MLP neurons of a small language model. Each row is named by its layer, matrix (gate and up: input weights) and neuron, and shows model dimensions 16-143. Each number is 50 + 12 x the weight over its row's rms, rounded and kept within 0 to 99. A neuron's up and down rows have the sign that makes its largest values positive.
After each neuron's rows, "fires after" lists the tokens most often just before its 100 highest values on Wikipedia text that the model never trained on.

L2.gate680:52 54 44 32 59 43 42 40 49 53 46 62 57 42 44 41 41 17 48 55 43 62 44 65 58 55 57 38 72 66 51 55 55 47 66 30 58 53 36 48 15 54 65 80 62 33 53 59 61 59 31 46 20 54 56 48 43 45 62 48 54 28 34 64 43 24 39 61 54 28 53 23 33 46 73 43 14 40 51 30 44 45 51 36 58 54 70 51 65 42 73 48 49 47 39 44 72 46 38 47 52 47 51 58 58 77 35 48 46 42 51 53 49 46 50 45 46 40 51 45 46 47 40 64 61 47 34 53
L2.up680:38 52 50 36 31 61 31 70 57 53 51 65 51 20 36 49 34 45 46 49 50 35 53 58 62 49 45 31 56 60 54 59 48 31 39 41 28 45 30 47 42 43 53 72 68 58 38 40 44 34 63 44 28 52 61 81 69 37 60 65 37 62 64 36 39 29 36 40 33 36 41 42 46 45 43 40 46 60 64 51 22 58 25 55 43 70 45 59 65 52 61 36 38 58 49 45 49 63 62 47 60 42 37 48 47 52 63 41 48 58 64 41 48 43 60 44 47 48 35 42 43 51 37 54 48 51 63 46
fires after: "\n", "|", " Pre", "In", " spe"

L6.gate225:51 26 40 37 51 46 57 46 49 68 50 51 46 22 69 58 38 50 66 61 36 33 43 49 54 44 50 47 56 36 64 66 40 38 33 68 29 47 64 49 59 53 55 36 54 66 69 66 38 52 42 44 54 44 59 38 76 60 32 30 38 42 62 39 31 47 54 64 58 56 69 36 41 50 30 50 51 41 41 43 41 40 55 44 42 75 28 70 38 48 57 77 57 46 47 41 65 73 76 55 68 53 50 38 66 53 65 56 51 63 58 63 59 59 64 61 45 64 43 55 51 56 54 58 55 51 63 45
L6.up225:54 44 54 56 60 53 45 42 53 61 57 43 59 49 57 68 28 44 51 41 43 33 71 56 51 59 64 54 21 38 67 50 52 21 37 52 42 52 57 65 55 59 54 45 36 54 53 50 51 60 44 35 48 43 58 55 61 46 56 38 51 41 69 54 42 40 29 79 54 58 58 55 46 62 22 57 41 48 52 66 34 26 60 30 67 82 45 66 63 30 41 74 46 53 61 42 59 58 66 60 65 60 56 56 66 45 45 54 47 62 72 60 50 53 81 47 27 36 63 47 41 65 49 40 42 35 63 49
fires after: ",", " |", "=", " that", "."

L4.gate40:55 60 64 73 56 47 64 32 37 36 45 30 40 39 46 73 57 61 57 71 50 52 61 38 35 55 75 41 38 30 54 62 59 49 56 83 62 45 34 34 59 51 39 69 60 62 55 52 47 43 40 52 37 33 66 46 47 42 60 65 52 40 28 73 49 68 48 38 31 69 53 47 70 70 60 62 66 58 53 42 63 65 41 56 50 58 39 38 32 52 42 45 62 56 44 59 46 43 47 45 60 60 48 35 65 49 32 51 52 33 65 45 52 56 50 43 72 48 50 66 54 39 57 52 59 42 25 49
L4.up40:76 53 65 30 50 83 59 54 36 51 49 63 49 50 56 53 43 69 57 66 23 43 53 52 43 52 60 36 42 29 38 40 57 52 50 63 43 34 53 42 49 41 47 48 52 63 43 31 41 32 35 64 38 48 71 34 53 51 51 53 40 53 50 43 62 35 69 47 43 45 50 57 50 31 48 57 59 63 37 28 41 56 43 40 49 42 69 62 74 34 76 47 44 67 48 41 69 49 55 58 46 58 62 40 60 50 48 53 73 47 53 41 56 42 58 48 59 28 46 45 55 76 52 72 56 48 40 54
fires after: "\n\n", "amo"

L6.gate625:43 47 72 55 62 58 51 26 32 74 56 51 41 34 62 52 37 42 65 40 69 52 49 53 55 53 54 46 66 50 48 64 55 58 35 55 83 47 38 61 57 40 37 45 43 63 67 48 27 40 49 84 45 55 27 45 48 46 45 45 38 46 66 62 37 40 40 57 72 64 37 36 48 71 32 48 33 69 50 43 66 39 51 38 65 49 28 41 29 68 42 29 52 48 40 56 45 63 57 43 59 55 43 68 65 45 60 71 58 57 55 58 65 78 58 64 44 48 47 59 62 53 68 47 36 52 61 32
L6.up625:67 41 59 47 51 52 58 23 53 63 40 44 53 47 58 66 30 54 52 30 37 40 43 45 49 41 72 43 43 31 43 36 47 37 58 67 63 27 57 51 44 55 38 55 52 42 71 43 52 45 32 56 49 52 35 28 51 48 43 44 50 72 58 38 57 52 68 55 58 44 57 52 58 76 37 44 55 33 54 49 57 43 53 43 51 76 50 62 69 38 42 49 47 47 36 69 51 39 58 74 71 76 23 44 76 40 57 72 41 26 33 60 42 55 64 52 45 50 54 48 68 35 60 54 60 25 53 64
fires after: "=", " ="

L11.gate237:57 42 57 68 47 60 51 48 52 30 57 47 47 52 63 39 47 53 53 73 60 41 65 71 44 54 40 56 40 62 43 39 58 75 75 60 60 49 55 40 39 52 60 48 48 40 58 42 57 33 46 61 69 42 32 30 42 51 52 56 39 56 40 63 64 30 62 39 44 61 60 42 43 37 47 47 63 31 54 73 56 61 63 66 43 39 36 47 49 58 44 34 60 65 58 38 49 56 57 45 78 39 57 47 64 72 43 48 42 38 41 59 45 33 69 69 43 57 56 38 54 33 58 25 37 42 58 54
L11.up237:45 62 55 60 67 29 37 43 52 74 38 34 64 46 49 40 42 55 60 58 38 48 68 63 34 60 84 61 53 36 46 54 51 54 53 59 47 54 17 44 48 46 63 72 60 44 52 57 48 66 48 44 48 49 56 29 52 46 55 68 38 64 59 57 54 51 46 58 39 52 54 36 56 59 37 37 80 43 40 67 35 26 66 60 58 25 54 61 51 42 61 61 50 61 54 53 53 37 52 49 60 56 48 51 48 50 35 53 61 68 35 55 64 68 70 43 63 57 59 48 64 28 51 53 62 56 45 46
fires after: ";", " |", "Sport", "|"

L2.gate382:65 51 54 48 38 52 45 29 48 63 56 53 46 58 44 53 49 51 36 38 52 64 36 45 33 32 48 32 49 56 44 52 61 64 32 45 55 59 52 43 38 44 49 64 45 55 55 53 43 47 50 44 57 65 52 60 43 62 45 53 42 48 62 46 43 35 43 45 45 59 50 47 57 49 72 41 43 28 61 45 35 51 55 56 68 64 42 65 75 58 85 60 55 52 64 49 64 20 48 37 58 60 73 38 58 50 68 34 46 52 66 49 51 71 61 49 51 55 48 26 57 49 53 50 56 52 66 31
L2.up382:50 20 52 33 57 54 58 75 47 43 32 63 30 34 27 49 44 43 62 58 28 53 54 61 59 54 44 32 57 70 59 47 64 46 52 54 60 44 52 78 46 60 48 54 55 61 34 33 30 41 56 41 51 49 75 35 21 20 57 49 67 38 58 57 45 47 73 62 40 43 56 46 43 35 52 51 31 40 64 44 54 42 51 46 48 58 48 62 57 40 63 43 43 49 43 64 71 43 46 50 58 30 49 47 62 70 53 38 33 45 55 50 48 53 43 60 49 45 44 46 38 45 61 69 48 64 54 58
fires after: "|", "-"

L5.gate573:52 61 44 41 58 57 51 48 42 65 57 37 58 36 43 66 57 39 52 47 35 41 57 57 49 65 52 58 54 72 58 46 35 56 49 56 78 80 37 48 60 47 22 40 52 60 54 37 65 58 47 56 34 60 42 47 36 61 72 39 49 53 71 54 54 44 72 39 56 55 72 66 55 70 45 52 46 59 42 56 69 52 48 46 37 38 44 68 49 49 48 60 33 28 56 41 49 46 42 52 26 56 61 52 63 53 48 33 69 46 57 67 57 55 50 41 36 46 46 49 32 18 35 04 53 58 42 48
L5.up573:41 38 50 46 52 34 62 53 57 59 79 69 51 37 41 63 43 51 76 40 35 55 52 48 52 37 30 58 55 36 37 55 41 31 47 72 31 44 47 48 61 77 54 47 56 47 67 30 59 34 43 61 50 44 62 63 78 63 33 24 36 67 82 62 42 51 41 61 55 57 54 46 59 62 47 48 39 64 53 37 61 47 46 50 49 46 44 66 60 54 46 56 35 47 25 51 35 63 37 50 59 54 63 25 50 46 49 63 30 47 40 58 65 45 49 43 44 29 53 49 70 65 51 63 24 39 42 58
fires after: "=", " Bl", " cr", " la"

L4.gate147:45 59 19 56 67 38 50 61 58 61 70 48 43 30 54 59 49 48 66 42 45 48 43 60 48 54 61 39 52 58 54 61 41 38 47 51 55 68 36 58 43 48 55 45 30 52 60 38 44 49 55 63 51 48 47 30 65 56 57 51 59 26 62 40 39 37 41 49 51 48 51 50 58 38 38 46 37 62 46 59 57 54 65 32 61 47 70 56 46 60 79 39 23 37 40 51 71 52 67 45 44 61 68 46 61 51 29 51 67 49 63 50 67 51 68 43 47 42 38 39 46 34 40 72 47 71 45 62
L4.up147:27 47 53 65 64 51 76 62 41 41 75 43 24 38 28 65 47 59 59 54 65 52 56 56 45 24 48 52 36 59 55 45 67 63 62 53 57 62 24 58 42 34 53 55 64 48 61 39 44 51 61 78 35 50 56 53 54 64 60 52 63 67 60 64 74 39 55 50 70 62 77 62 68 50 20 56 36 46 39 47 62 72 59 48 56 47 54 50 40 37 58 54 64 56 61 42 61 46 46 50 48 72 41 43 51 44 51 36 49 64 57 62 52 50 51 60 20 46 49 57 66 48 60 67 61 50 40 59
fires after: "\n\n", ".", " Le", " We", " Da"

L5.gate464:41 39 40 55 53 49 52 43 52 56 33 42 31 25 58 37 36 56 66 56 47 42 53 53 68 57 68 77 70 67 59 34 54 30 73 57 56 41 39 56 54 52 41 43 47 62 47 52 47 41 30 38 62 38 40 45 59 36 29 63 37 33 61 56 43 58 66 56 62 59 79 30 60 48 56 61 47 46 60 63 54 50 37 32 73 28 63 23 34 66 26 53 44 27 48 49 70 55 53 43 65 67 43 46 34 54 48 37 61 48 38 50 58 65 69 34 58 64 62 48 39 49 44 42 46 46 35 41
L5.up464:33 51 45 61 50 39 56 52 66 61 29 62 44 25 57 27 52 58 50 56 48 30 36 51 63 74 72 64 58 70 76 48 58 31 64 46 58 47 41 56 40 64 54 44 42 57 48 49 38 43 36 59 58 42 37 45 56 42 32 51 38 43 61 45 35 52 60 61 61 46 59 29 46 48 61 57 49 55 58 49 61 57 32 39 80 45 54 31 50 55 43 53 45 38 47 47 66 55 53 46 67 56 47 46 39 54 59 43 70 41 44 40 50 63 64 36 56 64 70 51 50 37 49 42 47 58 16 34
fires after: "\n\n"

L4.gate13:52 52 70 65 47 40 54 49 62 40 47 55 48 50 59 40 58 62 60 50 58 36 44 46 61 63 62 57 46 60 60 51 53 30 23 67 60 65 45 66 51 63 44 46 54 55 61 52 51 67 58 44 52 16 50 31 77 34 49 35 38 55 46 41 67 52 34 53 41 65 51 64 50 49 34 47 32 57 47 58 53 26 45 47 64 72 61 49 41 47 67 53 40 55 38 44 50 46 55 53 47 65 43 66 49 55 68 46 61 33 52 50 54 32 48 37 63 39 60 56 47 38 62 50 48 31 62 40
L4.up13:56 34 50 61 46 61 46 31 44 53 63 46 43 54 38 47 56 70 68 67 30 40 51 59 56 50 46 54 67 56 62 57 51 45 48 63 41 54 57 68 64 42 49 37 66 47 43 52 28 61 71 67 66 41 42 33 51 40 42 46 69 41 33 49 56 61 45 32 54 52 47 71 39 39 32 26 34 67 48 34 74 50 54 63 24 54 57 42 43 60 47 63 37 56 43 62 32 67 53 50 37 63 55 74 63 44 48 32 63 48 44 36 33 63 26 52 55 28 43 65 51 62 37 43 33 46 62 48
fires after: " |", " History", "s"

L2.gate387:54 67 56 54 57 53 44 59 48 50 45 44 42 45 60 36 59 37 44 58 40 65 28 67 50 54 56 44 48 28 54 46 35 57 50 45 56 42 38 50 45 65 20 62 49 40 28 54 45 52 39 51 61 44 47 42 33 50 69 38 35 64 58 69 56 43 52 58 35 49 43 43 38 27 58 47 72 38 47 53 46 53 40 54 76 62 43 45 57 58 47 55 57 43 43 51 64 53 68 45 35 55 51 71 51 62 59 55 37 57 36 42 56 57 54 53 46 48 53 39 52 61 52 39 84 53 67 37
L2.up387:39 54 57 26 36 60 39 47 37 51 61 49 37 19 45 40 52 41 34 47 48 37 52 49 36 43 38 40 35 72 73 51 42 45 47 63 81 69 30 55 56 41 48 67 45 61 46 31 61 44 70 56 43 62 45 60 34 47 46 64 69 68 50 58 45 53 71 61 66 15 69 37 28 42 52 62 46 44 54 43 55 49 54 46 37 53 48 29 62 36 60 56 40 51 55 55 60 45 49 68 73 52 45 68 63 69 39 52 50 63 58 57 38 63 37 54 72 38 50 62 38 54 31 40 48 54 48 63
fires after: "-", "|", "\n", " 2", " 3", " 4"

L4.gate305:44 61 62 63 59 48 52 57 35 43 40 58 30 28 54 34 56 43 48 44 57 52 61 70 66 51 73 32 53 34 49 39 55 61 51 61 69 62 55 65 55 54 43 21 35 56 65 62 26 49 55 50 37 38 50 48 60 54 59 71 49 49 59 57 53 35 57 57 54 48 51 40 50 54 41 43 51 64 60 41 73 56 52 46 66 50 80 44 52 64 74 46 47 56 63 65 49 69 63 70 59 49 56 57 54 48 56 53 58 52 53 38 62 60 52 58 63 47 42 59 64 46 42 79 37 71 27 34
L4.up305:30 47 55 49 65 45 53 64 24 70 45 47 60 26 33 41 43 62 80 47 44 47 36 47 59 55 54 52 65 64 48 33 39 43 58 51 69 42 52 58 56 39 37 33 34 54 40 38 48 44 43 64 49 58 44 71 60 54 49 45 55 47 64 42 44 37 78 50 64 44 54 54 55 44 57 63 56 71 52 44 43 56 58 55 53 36 61 29 45 48 45 40 65 44 70 40 57 49 51 46 68 40 63 38 64 58 60 48 54 41 71 46 65 61 41 59 64 26 56 34 44 59 44 60 38 56 46 56
fires after: "\n\n"

L5.gate79:60 54 41 84 55 37 54 55 55 67 37 61 21 67 71 29 42 32 52 34 77 64 43 46 66 54 50 61 61 60 36 41 66 40 54 54 35 43 50 55 60 42 61 39 45 62 58 45 33 48 42 50 45 60 61 36 45 54 70 57 49 50 47 54 45 60 27 43 32 50 62 59 34 50 29 51 43 50 67 66 60 52 57 50 51 57 71 52 63 65 74 57 56 53 48 43 46 32 77 34 63 54 40 36 36 64 52 43 43 37 56 44 50 45 68 40 48 64 36 47 49 49 75 43 42 81 54 57
L5.up79:43 60 38 53 54 36 50 51 70 27 38 19 50 36 57 50 29 51 56 31 63 36 48 52 58 58 66 58 41 55 53 55 45 33 54 35 51 44 53 49 54 71 54 57 44 60 38 35 56 55 70 58 47 42 25 55 46 46 71 58 45 42 28 50 53 42 50 58 52 58 47 46 57 37 51 32 51 42 56 51 68 51 58 56 54 36 39 45 55 76 60 61 33 36 77 63 52 46 41 75 47 47 43 31 40 26 55 31 54 30 30 37 42 31 44 32 59 47 43 49 56 32 55 51 67 50 38 51
fires after: " |", " Mc", " 1", " N", "il"

L2.gate446:60 40 67 39 48 33 41 70 69 38 75 53 46 38 67 56 47 35 66 39 49 47 52 32 50 49 48 62 36 55 41 46 44 45 46 47 49 52 49 58 45 50 65 53 83 39 48 60 52 21 65 54 48 43 69 61 60 44 61 30 49 38 62 37 39 50 50 45 33 60 57 73 22 23 32 41 46 55 53 52 37 45 35 51 59 59 72 48 60 67 81 57 40 59 47 30 71 25 44 34 26 61 57 44 58 53 61 23 33 51 53 51 50 29 56 54 50 46 44 39 38 51 36 48 55 24 42 36
L2.up446:59 40 48 55 36 32 49 39 83 50 64 36 58 53 41 55 60 60 46 33 60 39 58 42 54 58 38 62 53 47 52 49 53 31 29 35 55 65 69 60 65 64 42 34 52 40 62 49 29 31 61 67 57 33 52 26 63 57 55 48 39 46 59 38 46 49 25 44 33 52 31 68 61 45 37 46 44 47 44 69 55 56 42 37 46 46 66 46 36 54 56 47 35 30 67 51 51 51 44 24 59 61 41 52 52 64 72 39 43 39 55 39 45 55 74 58 54 66 54 42 64 44 37 81 73 37 49 38
fires after: " (", " |", " the"

L6.gate182:57 64 57 59 45 47 42 58 65 31 36 58 67 61 45 26 36 78 51 47 45 19 51 60 39 33 39 54 63 58 56 29 61 53 59 60 58 27 36 46 55 30 41 39 37 43 47 44 52 50 49 59 34 42 36 67 58 78 45 54 50 29 42 63 59 53 58 32 39 41 39 29 43 32 72 50 69 46 64 47 63 51 56 49 24 35 56 73 52 51 49 51 38 70 81 53 47 48 41 45 55 56 48 52 52 49 53 37 59 40 27 55 70 70 63 43 62 44 54 32 59 37 65 60 44 51 42 64
L6.up182:52 64 69 32 59 37 61 57 55 28 44 42 49 50 46 26 43 61 49 50 54 32 41 78 46 51 59 52 71 48 55 20 43 60 52 55 67 29 27 56 52 44 51 63 63 26 55 52 57 50 37 27 43 55 42 60 38 57 55 71 45 25 31 81 48 45 58 36 47 56 45 30 53 45 78 57 69 57 23 48 59 61 56 53 34 26 60 55 34 57 54 46 54 51 42 42 81 37 57 59 34 69 57 54 67 59 22 54 63 63 62 36 46 59 45 28 52 55 40 41 40 52 33 40 53 60 37 33
fires after: " |", "|", " 0"

L4.gate198:48 68 35 38 55 44 45 66 25 34 45 53 35 45 49 47 52 35 45 65 46 75 47 30 52 56 51 73 70 59 46 30 40 38 34 47 47 54 54 57 35 65 27 47 36 47 61 47 72 43 54 55 69 36 44 55 59 63 50 58 60 53 37 33 50 34 57 41 60 46 78 43 48 18 52 39 26 60 42 56 51 60 51 40 60 50 49 44 64 57 50 53 65 49 35 52 51 46 50 54 50 32 39 35 30 65 57 37 29 60 34 37 40 54 24 50 44 45 57 59 65 34 39 33 51 44 92 65
L4.up198:48 59 37 49 59 52 36 45 84 44 71 48 45 37 48 45 34 29 50 42 60 31 47 53 37 39 43 45 40 68 38 54 41 44 32 77 38 48 36 54 42 57 44 37 52 53 63 52 48 50 66 51 73 56 42 50 44 60 47 67 42 57 53 61 31 30 57 27 66 45 42 52 56 43 38 33 40 42 52 49 53 32 56 37 58 39 55 62 55 47 30 57 48 50 47 61 53 50 40 46 31 54 44 56 54 56 38 63 46 31 53 41 38 72 56 49 79 50 65 48 54 67 57 41 35 62 63 39
fires after: ".", "\n\n", " ph", " in"

L4.gate440:49 70 41 60 45 65 43 46 39 46 34 44 47 67 45 29 29 46 51 71 46 65 37 40 56 38 38 40 52 56 43 55 39 44 40 39 52 46 55 33 51 63 42 54 46 42 62 50 43 73 22 37 43 35 65 40 49 63 61 44 20 48 42 46 31 62 52 42 44 83 39 58 40 40 38 49 41 50 59 56 46 52 48 34 66 34 46 49 44 52 60 59 39 64 42 26 37 65 60 79 56 54 22 54 37 47 44 50 51 44 54 43 53 51 41 57 63 35 45 35 62 55 58 24 59 63 65 48
L4.up440:70 46 41 21 37 39 43 48 52 31 46 51 42 51 38 54 24 63 36 75 66 59 53 61 54 67 45 45 67 61 30 32 38 51 73 44 68 42 52 38 39 63 53 38 66 48 50 59 67 44 27 36 53 22 38 58 22 25 57 59 41 69 43 54 40 59 57 50 50 47 57 36 24 54 21 36 44 38 49 46 59 43 56 54 50 47 43 44 49 59 61 59 41 63 21 51 34 68 49 61 34 39 48 66 51 59 59 32 55 56 52 37 60 44 41 35 57 43 37 56 53 38 56 54 59 66 48 53
fires after: " M", " G", " O", " h", " F"

L2.gate375:59 38 64 46 59 46 56 66 48 61 56 75 58 27 55 57 22 59 52 45 44 58 39 33 25 47 32 51 50 47 28 50 69 71 57 51 56 70 65 55 53 35 42 65 58 49 48 34 37 56 63 41 44 52 32 59 51 37 29 52 59 64 65 32 37 60 52 46 53 48 50 53 50 62 45 30 47 31 41 31 34 16 46 62 64 74 47 75 58 51 62 45 62 51 41 31 30 20 32 61 42 47 71 44 52 62 64 64 49 54 65 60 45 46 35 56 52 49 49 46 49 49 73 45 24 39 60 49
L2.up375:38 47 50 40 49 50 32 60 56 46 42 50 48 44 34 25 32 38 33 39 54 53 28 34 60 60 31 61 65 67 45 50 46 51 41 38 59 48 42 57 50 46 35 57 49 53 47 40 49 25 45 46 28 36 43 53 47 55 35 55 55 49 45 42 45 34 46 38 47 26 46 41 36 22 58 29 24 38 50 50 73 67 57 55 48 37 51 57 75 36 59 29 51 74 41 55 45 68 32 47 60 56 41 44 55 61 35 53 61 35 51 43 58 67 55 54 52 65 59 47 52 36 57 57 41 37 63 50
fires after: "  ", "\n", "-", "\n\n", "dale", "s"

L6.gate382:61 26 48 49 67 44 68 40 56 75 34 60 42 19 67 49 32 65 69 55 42 50 54 63 55 51 53 60 66 38 54 42 38 47 50 49 51 39 37 38 58 43 37 37 34 59 61 47 39 51 47 34 53 51 53 37 55 44 26 50 43 35 63 48 40 53 54 33 69 43 78 41 65 20 44 58 44 51 49 72 67 43 49 23 72 36 45 38 40 61 47 30 49 33 44 58 49 50 64 36 58 68 62 23 50 57 28 44 58 56 37 44 54 56 65 54 42 58 67 58 58 40 40 61 26 56 56 48
L6.up382:51 48 41 64 56 49 44 33 60 58 29 48 37 46 57 46 47 54 46 55 37 35 57 64 54 61 63 75 57 48 61 38 53 38 29 64 62 34 43 66 42 62 40 35 41 55 53 44 41 30 50 47 57 42 21 36 73 38 41 67 36 33 47 38 43 44 67 49 54 46 50 27 54 33 61 39 73 50 60 65 51 43 31 45 64 57 43 43 29 71 52 34 38 63 54 66 61 34 70 39 67 37 58 36 60 59 43 34 61 43 57 38 42 70 66 41 77 55 46 57 67 29 48 53 49 57 57 47
fires after: "\n\n"

L6.gate417:48 46 47 48 63 46 69 42 45 65 27 72 38 32 58 36 42 48 64 61 42 30 57 59 66 62 67 76 75 43 57 46 36 36 51 52 72 40 37 45 46 51 39 35 31 41 57 66 39 37 50 48 51 52 35 43 68 33 28 57 45 26 61 38 38 52 53 48 73 28 70 31 52 32 58 45 55 65 52 57 47 50 43 24 69 51 38 39 43 58 53 59 46 44 51 57 73 58 63 56 63 46 72 33 52 59 41 39 59 48 35 46 40 66 69 49 50 52 63 58 51 37 32 44 42 59 38 47
L6.up417:43 50 24 53 57 41 46 33 59 77 29 67 29 25 43 45 48 58 59 67 47 42 56 67 73 68 70 67 71 53 62 40 42 48 53 53 57 50 40 65 43 52 38 45 41 55 55 50 44 51 64 59 56 40 32 41 66 23 36 66 34 40 63 37 31 68 57 55 69 44 66 34 55 32 62 54 41 78 63 50 53 57 29 39 71 39 45 41 39 67 38 56 44 42 54 44 55 62 66 54 56 52 55 29 48 66 46 46 55 38 40 45 54 63 75 61 66 66 63 63 71 35 39 47 45 63 49 46
fires after: "\n\n"

L4.gate693:53 30 41 60 68 47 42 48 61 68 79 39 48 44 46 58 44 54 50 72 56 36 43 62 49 65 70 63 57 45 39 41 32 46 49 64 54 42 42 65 41 40 50 51 39 45 43 42 38 59 44 46 64 55 08 43 59 48 50 27 25 57 50 46 44 57 47 56 78 53 39 49 69 52 55 66 56 49 44 44 40 35 57 41 42 46 62 55 41 36 56 38 44 64 57 25 58 45 55 51 78 60 49 39 46 50 57 50 65 40 52 84 49 57 52 41 61 43 55 58 56 65 49 59 56 80 44 57
L4.up693:20 48 37 57 37 50 63 53 44 46 52 47 31 56 51 68 60 68 59 57 32 44 57 72 41 42 45 48 43 51 64 51 51 48 51 62 69 60 47 48 59 67 54 33 62 61 57 40 50 28 49 40 58 53 61 58 64 47 55 67 37 57 39 51 66 22 63 54 45 46 62 55 49 59 72 60 40 75 63 59 58 52 41 37 41 40 51 45 49 44 64 41 46 48 29 58 37 62 47 60 59 60 42 51 31 34 39 38 70 49 24 50 52 43 56 37 32 40 45 53 67 53 47 18 46 62 38 26
fires after: "\n\n", "\n", " pol"

L10.gate151:38 39 54 70 35 42 47 42 39 49 34 65 46 44 65 58 61 41 55 60 49 46 54 46 58 50 46 73 66 56 37 61 57 36 48 50 37 45 60 46 60 63 63 52 42 58 45 37 54 56 66 61 53 68 44 77 53 46 62 46 43 48 33 48 36 53 51 67 49 44 53 62 42 49 43 30 74 45 61 47 39 38 30 68 42 59 56 55 47 51 45 64 31 64 53 06 64 46 58 47 27 56 49 25 45 63 36 35 49 52 49 53 49 22 58 35 50 45 19 37 57 54 35 52 69 60 54 61
L10.up151:49 28 54 46 54 27 57 40 50 59 52 41 45 40 51 50 24 44 52 47 62 45 46 46 43 58 50 70 59 54 47 44 39 54 44 37 47 53 55 39 48 38 75 37 56 54 54 55 63 36 44 51 39 51 58 66 53 52 79 53 58 53 63 59 39 70 52 48 66 53 39 52 40 50 55 20 63 56 59 62 45 57 32 69 36 52 49 63 45 37 42 64 44 69 53 47 52 46 69 32 39 52 58 55 40 56 21 53 43 58 52 68 29 52 64 42 53 42 54 67 73 37 36 50 63 41 39 57
fires after: "|", " |", " al"

L2.gate20:45 51 51 65 43 39 40 32 47 61 59 49 29 32 55 71 60 59 61 64 69 34 41 59 51 73 62 64 28 58 52 32 16 34 37 61 60 46 69 39 57 52 49 38 31 50 60 72 44 32 57 48 47 64 35 42 60 49 59 54 39 58 51 19 48 42 49 47 62 37 33 56 42 39 46 41 54 52 42 64 52 41 34 27 42 65 54 65 42 64 37 38 40 60 61 58 51 72 62 46 44 60 33 35 45 46 70 50 45 43 53 56 59 37 45 53 39 66 61 51 36 37 63 47 64 51 54 28
L2.up20:53 43 61 47 61 46 40 52 56 52 68 72 47 42 53 38 63 38 58 54 43 41 60 39 47 62 74 55 33 45 34 42 11 53 71 70 54 49 39 36 46 45 21 34 54 23 58 79 32 32 39 59 60 68 46 56 28 34 58 61 30 65 41 38 55 29 50 46 44 54 38 71 58 58 50 47 50 54 52 46 44 48 59 36 45 64 61 74 50 45 57 47 53 74 69 52 47 44 55 37 56 46 44 53 64 29 42 61 56 61 51 64 43 57 45 76 48 71 48 52 40 54 69 61 37 45 39 63
fires after: " =", "=", "s"

L3.gate400:66 49 22 40 62 60 44 55 39 55 34 42 30 60 48 33 50 48 57 50 37 53 46 61 63 39 33 46 62 39 48 45 61 40 64 51 48 48 64 47 30 67 51 54 41 63 53 65 61 56 68 76 26 41 61 42 39 63 28 68 28 52 46 53 45 40 49 73 35 51 50 24 42 37 66 51 46 45 56 43 57 39 66 23 63 54 43 63 75 55 65 37 55 47 70 56 51 39 54 54 44 56 56 16 45 60 43 20 41 33 42 47 60 58 60 58 49 54 55 46 51 56 58 41 46 60 50 68
L3.up400:49 25 52 59 69 39 60 42 46 34 42 58 49 48 42 61 51 43 45 48 38 58 40 36 42 19 41 43 61 42 46 72 83 45 47 50 24 73 71 52 53 60 54 64 51 45 35 41 64 54 62 44 60 36 71 46 52 39 79 29 63 32 51 38 28 50 47 65 34 31 61 48 56 28 56 43 68 45 59 72 50 62 71 57 51 59 63 46 53 54 53 48 58 39 53 44 48 32 51 41 54 42 49 33 46 59 45 26 36 56 46 56 53 57 26 49 37 52 56 53 46 55 52 30 42 41 59 62
fires after: "|", ")", "\n\n", " Ti", "-"

L4.gate402:63 63 48 31 60 57 47 34 49 82 42 62 54 30 69 64 52 33 57 48 59 46 50 54 72 55 40 58 54 58 64 42 68 38 47 47 56 77 69 56 34 32 47 53 19 40 51 50 35 63 55 45 37 50 29 72 51 37 43 63 58 50 41 26 26 34 30 46 62 38 36 50 47 47 44 37 99 52 48 40 40 51 42 39 53 25 47 30 62 62 48 40 65 58 45 53 52 42 47 24 46 43 48 40 41 44 46 18 55 75 59 37 55 57 53 49 53 32 46 39 44 65 41 56 39 41 62 51
L4.up402:36 59 55 41 61 37 20 63 76 56 61 47 43 44 38 57 38 59 46 41 48 27 40 65 54 53 31 63 44 43 64 54 48 61 52 52 60 51 32 51 53 79 41 46 59 53 77 28 37 85 53 55 56 43 64 81 43 50 49 62 65 48 53 16 43 17 52 45 55 50 42 44 50 41 30 57 46 44 72 48 62 61 72 24 55 39 76 56 63 45 42 29 56 52 44 50 70 61 47 48 45 64 54 46 32 61 41 51 48 43 56 38 50 24 63 40 41 37 41 38 59 58 56 37 38 67 55 58
fires after: "\n\n"